python train.py --n_layer=11 --d_model=512 --n_head=8 --n_kv_head=1 --head_dim=64 --d_mlp=2048 --vocab_size=8192 --activation="gelu" --norm="layernorm" --norm_place="pre" --norm_eps=1e-05 --positions="rope" --rope_base=10000.0 --rope_fraction=0.75 --qk_norm=false --attn_scale=0.125 --bias="none" --tie_embeddings=true --parallel_block=true --init="normal" --init_std_qkv=0.0193 --init_std_o=0.0193 --init_std_up=0.0193 --init_std_down=0.0 --optimizer="adam_variant" --lr=0.000581 --lr_mult_o=1.01 --beta1=0.9 --beta2=0.99 --lr_head=0.00741 --grad_clip=0.5 --warmup_steps=510 --schedule="wsd" --decay_fraction=0.752 --decay_shape="linear" --final_lr_fraction=0.0 --batch_tokens=131072 --seq_len=512 --doc_mask=false --train_tokens=799500000 --steps=6100 --dataset="wikipedia_en"
MLP neurons of a small language model. Each row is named by its layer, matrix (down: output weights) and neuron, and shows model dimensions 176-367. Each number is 128 + 32 x the weight over its row's rms, rounded and kept within 0 to 255. Numbers have three digits each.
Before each neuron's rows, "fires before" lists the tokens most often just after its 100 highest values on Wikipedia text that the model never trained on.

fires before: "\n"
L6.down1800:112109118072121125188132149115109169163103106163151133140135112123171090105138086207125138131092123120107145110091162125099138127072125161161125111081110129122181171117122098115116176114151168123138119136139208156112155128148102121104056161101118144175142151130169162166107153115150114108154135137154162139089136153104079146158154142159104089099140122108095090165132128116090146160153105119087099097098157118173120112076152111167145136122093109181138134136124148119149138133167116151131096130255131103126097147110155137125096104172122150108079085158128106120116126061109156108

fires before: "==", " in", ")", " as", " ==", " and"
L6.down1439:121176144140150144117093133136153125147130112117108141138126140120134100114131097183109080110091107150140160123146189169109062160102108143135145149149112150108114070190083141123105117153141141127132139122171112101129108169095148122150129120171131105067154153095091107118127156142112085149079132126143104150060062155143077101154104080096149164186149162105110175115092144141106167181143123139168171097144189142154084133152104136135141154125090076131150129114150163127129112161127150101173107084064160099114111099169177115117076130186143104147082143119124118146132113134144171107

fires before: "\n"
L6.down857:111116112114115116101096154155117110097123150161105135198136081122125083120104152136147162099160100167134107143126092149098109145153180149132102147117128116077121149132077138125145102130151102161155163122094115138137075099158114116154112112117121105126239153118114150158120115094100128111138127106128108144120166147147111110151105096137097164124142167088099121117115167112169154146139162118140119148133167116119139144105131142108117150102123109155081143124149082102111143109123158139117117128255125110101091119098119143115132125111134106116135117116073107126198106124137139157

fires before: "\n"
L6.down1516:144132153121120120083144135117121127132143159181125185144134158188138117155091107130132137137144136077193070109136176220149183081103148121077102100099119171105078103164094100085112129083127090091131111121111122168081108089105161104129097158162129158122180088146099153178147145116103149123144174070168136122108153117155121103125100068084106120096112069167173136160136144103164159141113123161156176075167146107135179185147126130121125152129192167103076178134083125105097129131136137107123219127255097105122099116149092156129131147159139133118087146140082088091113096108154141119

fires before: "\n", "-"
L6.down869:113116104172118116094133128148089109148136139143117194126133134098100111125142129161166118113165133157129111132139107139136139059134152147031101135113167101110085191118094110148083153099147112138138136079150134083091125109126161077118130090146119133170195150130144121112167112121120076123140127087138130133115124161141060137103106112116150151113152131097162102218151196160157093159090195114158108152126129140146133098087099122084109192118155162147153100148137137148146125113111149152152165111255147150069118108113091084152132117115147151146129139128139110150138210108159128085

fires before: "\n"
L6.down1710:198144160169125133159154134141095139093092136171026117104145154186132126155135143165145141118165131151163134124089075100109113106140096112096102123169086077082117094097094096107135134130094124147117102142138094122175130134129126175152112152169128143106191110116186170158082139132129190212110170117105119148136110129076092148166069129131123105078157153170147168139158148144151146183131112149125136141137143138118110131103167108164174151102060162158141153073114100132140152095097141133155110109255085085150085107134072154120154114150143160114142122094142102068143102070081099117

fires before: "0", "9", "4", "–", "3"
L6.down1446:170138129120107097097078138107089120144102162101164151196055215139127103119119114212151106126145058069182117125170158156188093113111076100130091190140117161096131085145106049132139133181128115130153123090157105139101097168149181054155152169162190169138104148135111110121150140172133084162145114138130131111103136088150162190127120134110122135190094071100118179114142165079136131147145158070192163134116169119066179133134133110072110096154108097138143175157175103097151079151051134101204104139155105158085134092067084145115114131131160104141143136121145101229067129188147105140

fires before: "\n", "st", "s"
L6.down1230:099119176145110113109116171154141144137196131171152180121141078112107120122126163079123160127115115152111141089121105174129073069185122165142107133170130139184123165136146205118112131079137173088135156169169079104168128161086126091107155151105142081101123151127083157091156076148076143143147130122128140140063163156091099055118101131106133128144130078080162122092218105081107110091150128108078114082095167156106156110129103124083158160156154060112125128150110181133094105146114104157133137095192129185172128134149126182108118145109136105115115110173094174150142153136153115120

fires before: "\n"
L6.down1408:126075128160128134139120144134119120109130065139107138119138138147126073119135180107130135132125138123136130126146114176145096140118120163139137148116160154140179175090130113138137123111148138139108116162154122122139113095132104120134139149129120132127255162116127133171131121127153096136118116096138137099100118142129082140130150097100107115085119138116112122146126122119099094109178139130129143128125115145114163103119145132124110125153156114125107124118144160127131142132143120129078138149255123123093134123133141104176125130140127145156136135114096156122176109122103119115

fires before: ".", "8", "1", "\n", "5"
L6.down858:079124140086090111107129104107121129102148120095082117125076139102143073118147134123138158148180134093089146119060097119107102233115116175173158137112097087109122096099150153158162142106161131105123103071121098154147127184124122071074104155149087110101144178116136104117124207140118104056101113131098166079128138127158175152113132115135116202109096080206155064146140127138136147094143135155107178093180116114126149151151156125138077103142088089174179105139081185150135135127150134123135098143144135128094204116125156160137068163117127161130148064089164105161103116151139152085

fires before: "2", "1", "3", "4", "0", "5"
L6.down1879:092109122119092130133116103117095185137081178100099139130182132101079147128123145097111113112146119141201165093151189090118125111135155255121142124157106183107113126048135107066160159146134118084092134107112081113101210148116134131151136142156080167125096106119138115177132177087096131154100090133122181149176103123078134107026095122101129066128112137094152135165157156120106126113133146121125148142092168130126117068166154042130171052112132169106088137176171146071121123128121163098081134114123078098112103098127102110101076135178189150067125151134104163148099122070127155126

fires before: "\n"
L6.down980:089111120134091147154113121139086064147161096139133122141145143140134121132134119106147123133154125123144128149182151095104127148123138111127124130137106114135212102169112156132095121156117136189117152145178141150129107111184112041133089126174117139139234143094160154088107122103117137136122108087134125135156094104172099089118136138095134108123165154097149142097149097115102127178128112156114153125128156119112149121120107129132117104146092124119127158126178185108090116111126161119158084101255139066068155114146179118144126084156146202110165122068119115126152133200140103176

fires before: "\n"
L6.down444:131147097169148149119129150132148140146131114123104139155140121144101086109110152127108143143142129131108104128177146157145102109136152141140107163118131126075178174140151145125132157110140124122138169158130136133139120154159110136106111126125120137166255142115124144175119125143132123125140127125152145130108136152126053138127104110119154184110104137116129125167100123086108123097168133153124149109133115130106097140104119130074123117119158116141100118126135163123136135121097086159090133158255131154102121129123129127126136115150128154124117139139121149143144093108086135117

fires before: "\n"
L6.down1780:097112106136118139130132130125140094165132120129103144147149087133121137070102172111107155107195099118106166150141155186126109071138153137155135162121180152080138243092161126127134130115126088115116160183128130141130138143162128129106124097140103149126255154120111133166112111140089136174125106122135090112142154173155062118108114101117150116072126127112132097102111121130126084110113083142113101125147125168138136082126117092091090076094117139126120154132127125154111152093076158148137124148255084122098122126145119073140067150124094148120143122107123133117174137151080148131

fires before: "s", "ine"
L3.down1390:123153105122160147149139039100092124110144091123089122117126099118124184127172205222124207148189194137163165127154122091045099133131086179109169136128169132148135139149115154155138132117133134082161096087115086139133189183133104114117130157219142140158133174075157126116112181126141133136157098158097213107183126146091073162102061150115151120087134135093067087133168160139151082145146105127151130165059154183192154106126157131158112187135161144096153096093154154139084105130145099115169132107115150108142093119104081126078195107140115118131105127140114110164122103130094156149

fires before: "2", "1", "0", "\n"
L6.down147:120100145208163129110152129210149078085116137080120132150116170127110193145072092192132123146176126128112134064179104126118165122118160172137133112148110135171129126113118193128112069165126119112144149173143160119093094148170133102132107124178092141072148114091116113134112156085095125088133117145153165091100149111099134113145136122093118101114150096112109113124081111174118137120134118128119157096145152125122116135084116127127156121147133150139105108172130066118114161117067121051156146135255147158141080114104113129144125145143139160149140121066111151117078148161115133136

fires before: "\n"
L6.down191:126130121122150131093117114111143164085141073145132132159154143138115104111179145144136148155131162110145140102116130171137106118126160157106123104173146139053183154114139103116126136115147153145114150130121113136099140137140109124117124091099077135126255158105107107133097151152145127149119119067131158171130145128109070124121134158101095122139154122121161112114142136145156139137136126141098144128119130087118157132090097139116139091111137143115123139123153108129110107132157106140140142145255118117127148133120105121128117089142126134106120138116133136136139137127111163141

fires before: "\n"
L6.down590:102144120085123113127102112098145071073136081127134143128125095160094152112122143114125116125132114127085119131107136128121120120129160128104165146125124129137180154115140122110146104105158109140125091115151127077113136162128105142145156129085139077135255140139117168115135099119152131132158117114077169133139168119148133136122114164133145167152114132084140157112085086130144120111123139176103129147157156129137151174125144129156150149131132083168160084158130129083110131144124141116165116098255167081081055171115083120085118096131155096095131177120093130109120154144116109142

fires before: "\n", "er"
L6.down680:115118128121138110140117122097137086103090123163103106154098121160088124113154123106150168121184138154157133177151186151183092127112146076068120111087133171157041144088072124156130171128141116135135113099151144131108135151131151168087114093169144146120164107180113132157194145150105085119106081133155101122126145140077144141163127124081116088143119081118120143130140138095125077162069156134166105123115069172180151151124152106078124127169177124171108126095159138110157098151144125094090120151255102121115116127120094104161155089097160136166134120121093136138168121087162174082

fires before: "\n"
L6.down1086:130167162124172130111101140128092177119136110116086080160138128103075188158144096142121102181175138142113135060173161148115100144104172135137150155095095146122164116163077163063159117111118089177101177151095130080070167135136102161150132098159037155109208151158127157121119096134133128062052082065145201165116203136143019094102078144136086108123077111089062089124108168084143115112117184147094104096157053127118164144145070108149086132159129124120152112116096197108145134152135073103113077095185124110168137148093095119146108133140162105125155143087092148156156101122103162160

fires before: "\n", "mic"
L6.down1991:102134119141116131061152179114149152060166144138157123131116165158153150078142142101154158168153121191142133142180129110085128123129106107130092127108165216164091146150088121136097102150064245130109122078059102097168107152123143122066143157094102121089250065134117130120186092144086070127115095139135138158115110118145153142146113151140143117105116150135109100104158149126150103135118127130176150104141126170182092134128134180136092118091146123100131111067068092159121052066116151131137151110242152132073130116093134130111159114083139152151110103164126177071117186086162123113

fires before: "\n"
L6.down635:116153094135128105131106120048113145125141125085120126100133120143118110130145154133147122162096133084117163077146142103154116116155103128138122111106093116145150190123096116086113087128133151151150169090105139177142100107130138153136132129103143138150255125105116124077180162136071152175145122123130132095144086119140203156163108119117143185137099101179118136103150067139127109112103102141119137109091124126182112115149170127113116198103157163089146085155145117101115101141089116174169138205255092154124128149199138084145135152126169147092113090124113109147159116131122125105

fires before: "\n"
L6.down1465:124115096146119103126095177190128100147148110163121128128148073115167176124117102194121161117108171160129142117097137163112081108145099129158159160144123105085183174089189161105171117115167110127147157138146106119123124162098121095037102079091138175086159174109104126161115133141144065155099153135127135155155120108148085077122152120111183095118143118112117172093060109112147085112137161116101129151143106162103117084142139090097165108163129124163110143166158163139156099143119165116122154157206157107137140139192155132131171065082124124109122103138148111128136128090102128074

fires before: "s"
L3.down840:156118189081138093166151077114136097121153094160147082101132105154135129110133105129181135148116129105128138147152143170108100124149095192115174119092166085163171088148127161128102120140100164190144076095184146143138124149102138086129143123161087131122184078148141164112116175103114183152074105135194130147121065144110094123139159127096158107119129146082131119118139027110179084128125096137147138134164116188127183106130112121170156144092104155052138160094084101179142152160119124137133047110074140139130170111122080126131097111144136116115149121106162169125128100142205169115

fires before: "\n"
L6.down713:128162179162127059173104186118106183154123145161142202141139160119086110119136150142145130137176088129112171140096109176062096112071124063122092140160134119072168088054124129157121180065165145109144145118147115137167062161158161138101155139131099116086162129106111121114144109177140080120076131109158163134091065110037097119138117138111120096141097133170098156129169159050099132186158104153136108120120158101085139116142145138104170105112123108093197159157157105074096145094108162146128166100216096090160090109114139192137157143148087124198181075163154125125165129162137103140

fires before: " ", ",", " |"
L6.down595:097164157180122123146106082126109193138086113160145103154159100117085134167121160115056150156157150094134094086137230140184108130150153129120115110135118147141145129096140108126152118087143176153117136156138124194107150186066167166072137101158116138086069138131124092145118088078133074160138155159091123142182101101134117175131164164113173085117135222128076114134117165132159136118123212133168143120071118135104100107141100121088162147142112128109100152123105090153081087107101173152150090078120077118136189109170143124129153176188161144111106112179121162127118124108086100127

fires before: "\n"
L6.down1174:096140115130135139105092146128106129131138138143130112144105113114118127149108152093114127116106157144114144117093109173123078106126120147147144125110142129166144134130139148118079142093137169131127144147122132133099119113161148103157149155126100124110255137162118097136151113123102141123117100119127159124142131146140122110125098125113153138106133163117127107117164116133133113108147151157124121107125130133150120132125148116089089133097152123156138139110094102170123143113132137150124114156255146122115116120132125114130125160131115167105118119131133115108153145122152124138

fires before: "\n"
L3.down892:136119162206159139138124125174134113083170177182118073173093090105177123101130153111145132189137107095162156103117187157128079102159161116178177136104134144160110092070150121152083110119148135139078139111077120133131137131160165119101115170110141122151205065122102109116134166116092133154133136125154153140173143155109100139141111170079125149142114118158145125098094101143129135158121038150120132173169148112112094143157100121055117031133104159109139132127073105107139158117075141165110124132124079087148142098122113056181123150137137097089084132074082149102129088170079116098

fires before: "\n"
L6.down1856:148132080135084133124100130166136110148130157118079133141097098106129097145100138121151134114145096143091125099111151116103113085144184157145155103154133193108130167113133157161120115109146139130172139161132140151125147122150165098092120156132169137124229138131101129102147129149142111145122107148155109098159118168156128107148113124146139113123068148119133115101138107123101142174159137108144122103124181143107127136155116159105105116112112143086140105144122118139124130090095132185161117108255137106074099123159137105093132139137154103148129131147118149114130146133097172108

fires before: "9", "8", "0"
L3.down1094:118112112104118158145192129127128080149108146160189160132138109083137161127116169055123153101117119196125075061175138138121084151135132136185176137088114161183137153153139080047129135139134099106122118101027111108132150101160143059181161143158162121136081088106134154125084113130096081130128129176121086151164114183116122126139141125074099132099145201142103118137110113152119130141147141079074174147086124134136175061133183171163132171115186107152065105147080101124118139146144160083128125143148162089147185178175136103200116135137120184123163100069098136127091121116140159152

fires before: "\n", " as"
L6.down318:149123091115133144131106173113081163190110137169162152166124199110166148171120170136149102150091095118137125135109033180083122217150127117179079092189122137135101104111126105152184160137145113110092094125141150086154087133186173158107165111140140152122127122142143083178142123085104154120085115110101077111093085161134101178139158129084114076176138117127130089119112129104128148130119123117138161158098119136127074149132095113126101124141042060143167157144076123145134201135112185108120140145092173145140131104093164180109118188098111170184088122088093121095170191096112126079

fires before: " "
L6.down751:104139072152140165143137157123162157206138111115176106114128130135133194123151089165096148131150128131100128108139125136120167151162122100163145194066138111104137074124169133165155155137172105066096084137174156130132112085118096144106088089125146127105089130150195131134170137139141098065158095098128158163139115128130128142151124131153166134124120187122099125134155144089148109137206137162152109107125157144129083106169098123096183149122093091115168061175095132107124163200114111154124229150079122102108136116167161159136069157144121134174088109100076138120134202137103091110

fires before: "\n", "American"
L3.down787:165076105063130131092179177171160172154147121159142127131121129176181141123073087134124134127114128132148152102084140150152118129169131173110106095109090135114129110119167124220107052135110172048136047108109164166110143114124184139156084114126099205118186082110170213114132163140101138127096145156110152183141191160077109163148133137164122085122154139184125132126077206096132210165090150176087103131152103092131139170124159112188151108159096116133156093151104080078126105105129136154095162136136122128071146180130123112132164139123141080176111117193151083133095129133127165175

fires before: "\n"
L6.down287:072150120152111083055153137152124143084143120145096147085085122141141106156192156118137143097126124130146120095125107150061161074086131141139151056106101155119112106150137118132156105124116210130144121159111142174179090118176167090146143184144140147106159173154118118181152119158116166102125124153126126181076146159115172128141129167147096145118072169145165111129086085139106135099130115177128121153174121132143116133112128107137097132103106120127099164132123133114156114139143076119075129139235101168099107155171129173149103183113088142130153060082142085085128104089125135053

fires before: "\n"
L6.down120:084155129144122153123100119099111097103125144115098159147137135112065178115099084110076163176125131158174107190166152177168123118132116126112175122092123085074147112157144123146135062152095153153103088144116105136132137155127088125120154139154123092126238123147114165106111146122132132137117133070139155080122102111097104060129088129143118141138154112160127124170162134110159120128144122170120153133081144114122109115139096070102184113144112098182138107150166152153131125173109099146135156116252109094165124178147157145133152149124130178082173094136108142078162039143150098085

fires before: "\n"
L6.down626:081070122150117109087118111145127133141112111137117159149122159120121189117081098135133125129139163127148118132107108140130130116072183147151100172149103124173095168140128115079078216110094141081121153147136129186098124138171131122127153187176130135155142145129136093099173155098119152127097096127143109176162150162157113106111120119068124146070155109171059100109181137146172155087107137148082157121108107070127141104125148126134122145104076121150099226122115190134108124130137115156127116130255134149139128123113082094113088203096135151137131086099094151054120085123172165130

fires before: ",", "s", ":"
L6.down649:124137143142141106104134079190102140187142092149171109113054147065148114074187146158142099113080160096112121111126113171089150096142102115140135072144121067064125063128084130174107113155156154101092143091164135116106129121154119086159105147154104111099115139071144122117175156148183216116196112131157106142123142109110085104149134123106173171128096079107152106106086122164083149076134102142134130132082138150119033255107120111174131101137163152112161168126135066121149120144164097089140108114145177158126167099116175110187096078137150168106097122113080129146090062155173125092

fires before: ",", " |", "lo"
L3.down1651:175127097076068184117151158142147172145141075153118166115159117121138113124131175176141136148073127104096099136124126130130096145163141155220095101058137105189123134102111124161182103142121170185103152151109144137124089132090116096187105177114127122096147141080077123092123166117142101086122090106158169158150158164124089146142148136128134146114156063107114055107094158171121117129083116053130166114159090166194119141131081102131106102132139150146163087151109102091085155110111128148109112148140161139147120113120122062127097091091143158090069110112143106119128126151163152107

fires before: "\n"
L6.down451:100111089155139124139105150147124104137122083124083129150154120169141085175138185086127131107148104116136155132118154172117124085147104111145175164118127167129165171064127133100060116097108129167121142162119103116162124124154140114117153121131125133126231126092142110167098114144119125133147115122113109135124103155129060132108145072119114126044109130118100114159126116124128102113138168128138128134128111113124160075144160134084137136099159148097117128138142162181133148099126136132097102153255103110114144132139149068148082109143116144147150096136139163159217135110090153114

fires before: "\n"
L6.down485:086158114187120130141131096160100153151145096158085105143154135116121121116147169128144099138135141153112105133162132148127088103135133123092082151136122170126122138163118136148121127074122128106099133166132094120147129137163128151144098138139118161123255139127089107197095168130135131121150141146108130102172115146159103100101157137156114121121070112096130126125135089139138141112106145123117162129157149140070119110157145112127162111132102139134110131094123149098095136119161164185171108140255166099131142175173173105139127121135123163139126148126099126119133106070118148149

fires before: "\n", "k"
L6.down1632:094086085199089156080137139074154121145123174153086143125154058159175065141135176113110135146143086152164131121133096090168128177170134114166158119180187153178086149194103086089122130095142109124101185145106103171149093172116089091100171104123127155106175095139143144140146071181154144114126093122141138145118183135156097112092097144108078138124087142158107116157172111131132145116113086131119121148098063101116118104159173160150143131159122156113137092106132163095121101125120160091158142108220137145130102130106164098138111047095157162107143130118099124144191152144101082165

fires before: "\n", "s", " "
L6.down1021:082092110153099134155108080157169116131090149100156079109146104124124099134108144151139054144131122155130090142095134136113103134092128114085130068152194157105138117149073104115126097152114109154123117145125131118061088144133094140100121131091129082156183155082135169085120159086157148123097143066110113152101214119108124142181090153112139141138156106146066129145064153153150138135086125158177122097189121166146115149126151118117104164093089156094113109140008156132134129116138165150114156121202156128124141105141094116138115147160076114142101115118045162082170106168090169136

fires before: "\n"
L6.down282:119087094099108134129143093119141154117141102100100137174146144187160105113126162141130105092100136114147150127141177124128118091164132131140107150131125140101245129122121127146126114114164089129118154166128142117148146144122131173136110123130155103116183160142146137097130144130170124098156148134118097123129206106133098140121091081127156130084125118116141131129106161104149140136079138076113157144144130101156124127120138143155127130184132099163140105155096145152121157119099135151099129062252153087077094142113144114131121152128118159130113154121097078159149171169106124141

fires before: "\n"
L6.down1024:103155133141140127130079133143139119114136181118153130124138138086141132114105158092146142115133095174123137085161113105142126161134168137142166062100128144082116115117105121126142109192125124151116129141093075160106105152120105154134141157140117124120190122157147126127113104100137173045087125143165126122151107095148145124145115138150153153164135153112135110116138123105129090096126184139098052137118178079138099179093162126166156145076118098135116155164129057170151169143131115122158112165255123114118107193112147088110129089089124144127120152098141132102184122081136167151

fires before: "\n"
L6.down949:177120107150116094151101132135136111098153141159099130100130089106112128108121130106132123134146119128120137137158124175134134123119117137166106122146155145155164184147115154123150114108092115124129111121139095145137113134118093127162092136087103103110255156114138159155129086119141101172091072092100126091126132166140091161132100145101145174114108125104142095120164122102126122155156161125124168108105121106137120093063108128137132116105094159193124089132070177101120117116115122149119097111255169161109099161095138147111131152151148134139115181144164146113118115104116157144

fires before: " ", " the", "S", "ol", "″", "ō"
L6.down600:150096145177175154127083176101085134115126106104067161134126129147168128094103094122122097146135093113140120155127133089088166104136117138125104121113198139167146124155115094185056115094123153133163138165160200118101115177121154090092133138100104072101083126121139148076130113183121118161150179150195088173117164141141164141147055189161190149140135086165066094119113082125170096137088137112120155099116140169057106155153171213108087150147116135085094124175208114161176174105115132176114094084147183130175136150166146142148144144129081119112077126180141143115080064148198122049

fires before: "\n"
L6.down2024:127172112107101132134135073135099114178125165067083121154060126207098060159157178127133143190140131166144150085147130131108085034145158109160126126174150136077128113151125113172137125047134123168098156148115177122093150130166155136122079120152191125163167124188146149170105122138116061185088139114142112110060121188123117120097164102123080147132171131162063124118087172147111146177198098124073123105188099150112180089140087102146097098095128102106153130137120092120148097115155130115168137110150166112136086077133093094091166116122127185141189129139105130070149129098121068135

fires before: "\n", "-"
L6.down1604:112171108135126115154121115134126109120125101140162186169158099143069134190157145119130136148173121124137117111136165136136159135204114102143081181163151105111151115141117143118168130125113106115169171116165151145091131147148206129080129118158146090051160101111086111112133098146144134123098119130078144103065132119140085089043131094122137136112077133139144104094141175090133099149132159121159065108119109158136062132112135060142118142044129106127097138084114108168155175078096175107089146046173133168134099104102122126177124149147097120165131109059093079166131106146167170198

fires before: "\n", " the", " Al"
L6.down67:133152099090099120095145111152131149117094083129102119160142133167156150141162153128137167133164121126114166139116129130112078112152151123116133144163129173098211111165129187084096117130108118122164156157178108152132103161126187170063121143147191108100255154147152148149107110087116127092102162134119131115155177170166120120135134141137155131122121133092140120092144102132120122123132140170106149108108121109146144124161149132103175091107106132141140135114106148128124134118083142140167121137241133105120109155105133100141121177124131119095144148125160114141114129138144107141

fires before: " to", " by", " in", ".", " for", " with"
L3.down1587:149172132099099158182110159091115056116122144117182100150184097109189043141113156174100153138143124135112041185139106162149168120121149151175072128119086085169112061153090155175108112124120199143149130084142148060105123078119093140161141124108149144059057096075138060113155139052149103108131156060142107178153166100119146087080177120166087128079112084091091193160142146140126161120117125103121133123086081183127108159127144089187086169150088112107097120132062115144163114111182078111152156137160100129140138104130160149172106063141162133092135184155143174137132146111139146143

fires before: "-", "\n", "2", "1", "|", "4"
L3.down1003:132162121122151155129135145108141078068142155122094122133137090081113139093164159121081135156123177104078183145132139060108124182155159112165128153179131142111145142111079063135145120166112089124103144075121162206159146135115116149136127149094064129117168110136132149161119143065117134138132087096114122083093113143132127115170157094136126101117136101116120099128124115196067140161132116128140105137105124193218165158081051104114033157099088157096156085177127089147164157169097134110127132117127126091103112119089067145085155108127111113149143157095141121136127078167180176117

fires before: "\n"
L6.down1847:129116125151099093116089153114136141092130133111157114175104138123122105158111137157123109142139127103093155135109099147151124116142178128081148109078152140119161128118136120178134095115118124108124170136117152150134136131139080147122156110130080122142255140128123111117078126134085124102126119081123147078114135121141128133073149143136110099124110134155159156133100104111118109153116121154159133146136159132075111131146103096119118161132143141131119164166139117144148135131102148092131150127255125141153159107180131122121154140144122130136148136118155160200177101124103101145

fires before: "s"
L6.down1812:074128147114148103180116105111090080107100135138106162114150115110173110156062135136099110096142136126196141120150145170095072111148154146131112109129097135150113081182144133119125156148122125161141157087161140122115113125159198129151106167205118152102075123162164151137093158089094175068139113085108125212180157122138116136173094092134122134147134136079178145081138067139149134131168124122191179086124143165074184140137127126114138134097070139099078136201129187118101152178138132115157099111098186139160189130171143160145113152144077122111093079079091110141128192144176143173

fires before: "\n"
L6.down794:151130141111107155101113145142130097089117121138121156123181096135115085120117154137146162103174126151146109149149119090152158130065078159137174160135074117180138110143096140120127136125076175071145163069128122172153182111162154092118129138085113114135180095118175133140147061111118127137107166113102132092129120118171150127098159147091097085094118154157128165167114126135138204118111109115122093093081110157133060135108177144198133097102161127090166139114108150136169069101136124115090082137255152134135129112133146143124142098142166170084146179153097046125112155124135118101

fires before: "\n", "S", " "
L6.down803:154086051138134147157091169110080151141147114169111183136151109108146145088151137114121066094134145079137125085130119096115134138156094139141060153126129135221149141125150155122063124112149173157158104142075102148178122112136163102074095106137119142116119125119128122134118114187128123034074169152131150109106135088094107168117087098130154090134123136107126124109076178123181107131132138105146129108059141063129159055155181116160137094116079085108152142187108086129126079151162111080126169148144139144108060119134100148086173171151091140127223084133163127150142123182162165083

fires before: "\n"
L6.down1167:081187128136138130132143088126129156159127167096147164083166148132120127129096154118135137149138113101117126105127131193124111130128149175134107168178151106136145219166139137141106168118125098097126170139126124116140124066103120106121104126119150141177209109161151107142102097131109118136114161130140136162160148156152096104158143144112116132127103152147137108105084113099105120112139141101137150118126126113137109122140157167174148162164146179082065061112102181111124136107136162126145063123255142130128140184161112080168139122156148138154140147123163091168150118089160153130

fires before: "\n"
L6.down1517:085114130135105129160088141128131136132136118164117124104160087094110119159127137084113089128143130155132088074141130165139093105136093080171126132112126148115143116065154159137105086094114187117109133106133134150144070125139128087139121134128131160109255129156117140179135102124085135157070123155173103113169128080143120065105142135158180109111090153114136115140129118100149094150112090133151113169191141128137128167133127143124078134117103108138142149117190115135101120125132101139124127117255142096110174115117124143183081116114183118172133098150096111137168108166143126140

fires before: "\n", "0", "5", "1", "3", "2"
L6.down475:144091137089072186103098105156149089112185139128101150124143133119184079149107132107144132126115177178142135143118175112109057105129111155130137097131162109164121081092152073125125119151144095170096133151106187157117104167107117189128170122111142136109157137117055158117076142143108151144186130095105150090096143062091111123091123126096115153110165126159139122131071095150069074086079137136115116154167131161108112141110128153101095066095145131093107129060113067158157094115177105112109088172119193108091134106157102133094096058115166113147150128104139138143082184140095139178

fires before: "\n"
L6.down474:159171097078077126145100167119135135148079054108143129143113140138131102160113139141134203121135105103118190095082130091119101149108113096136049107123128178122107207132187108139148122093104189099156120131116113133158162134102100166110123174120179162125252097164140145106102095177120189108129114130103145105147139114118165086144133095137145127123119129146116102127062100117129119090139127140133127129121152155153151116077141152142098134117126102124132158108155180073135139132144147130111151121255103129082135167156151080136122144139119184129099105125163142126089178176117146108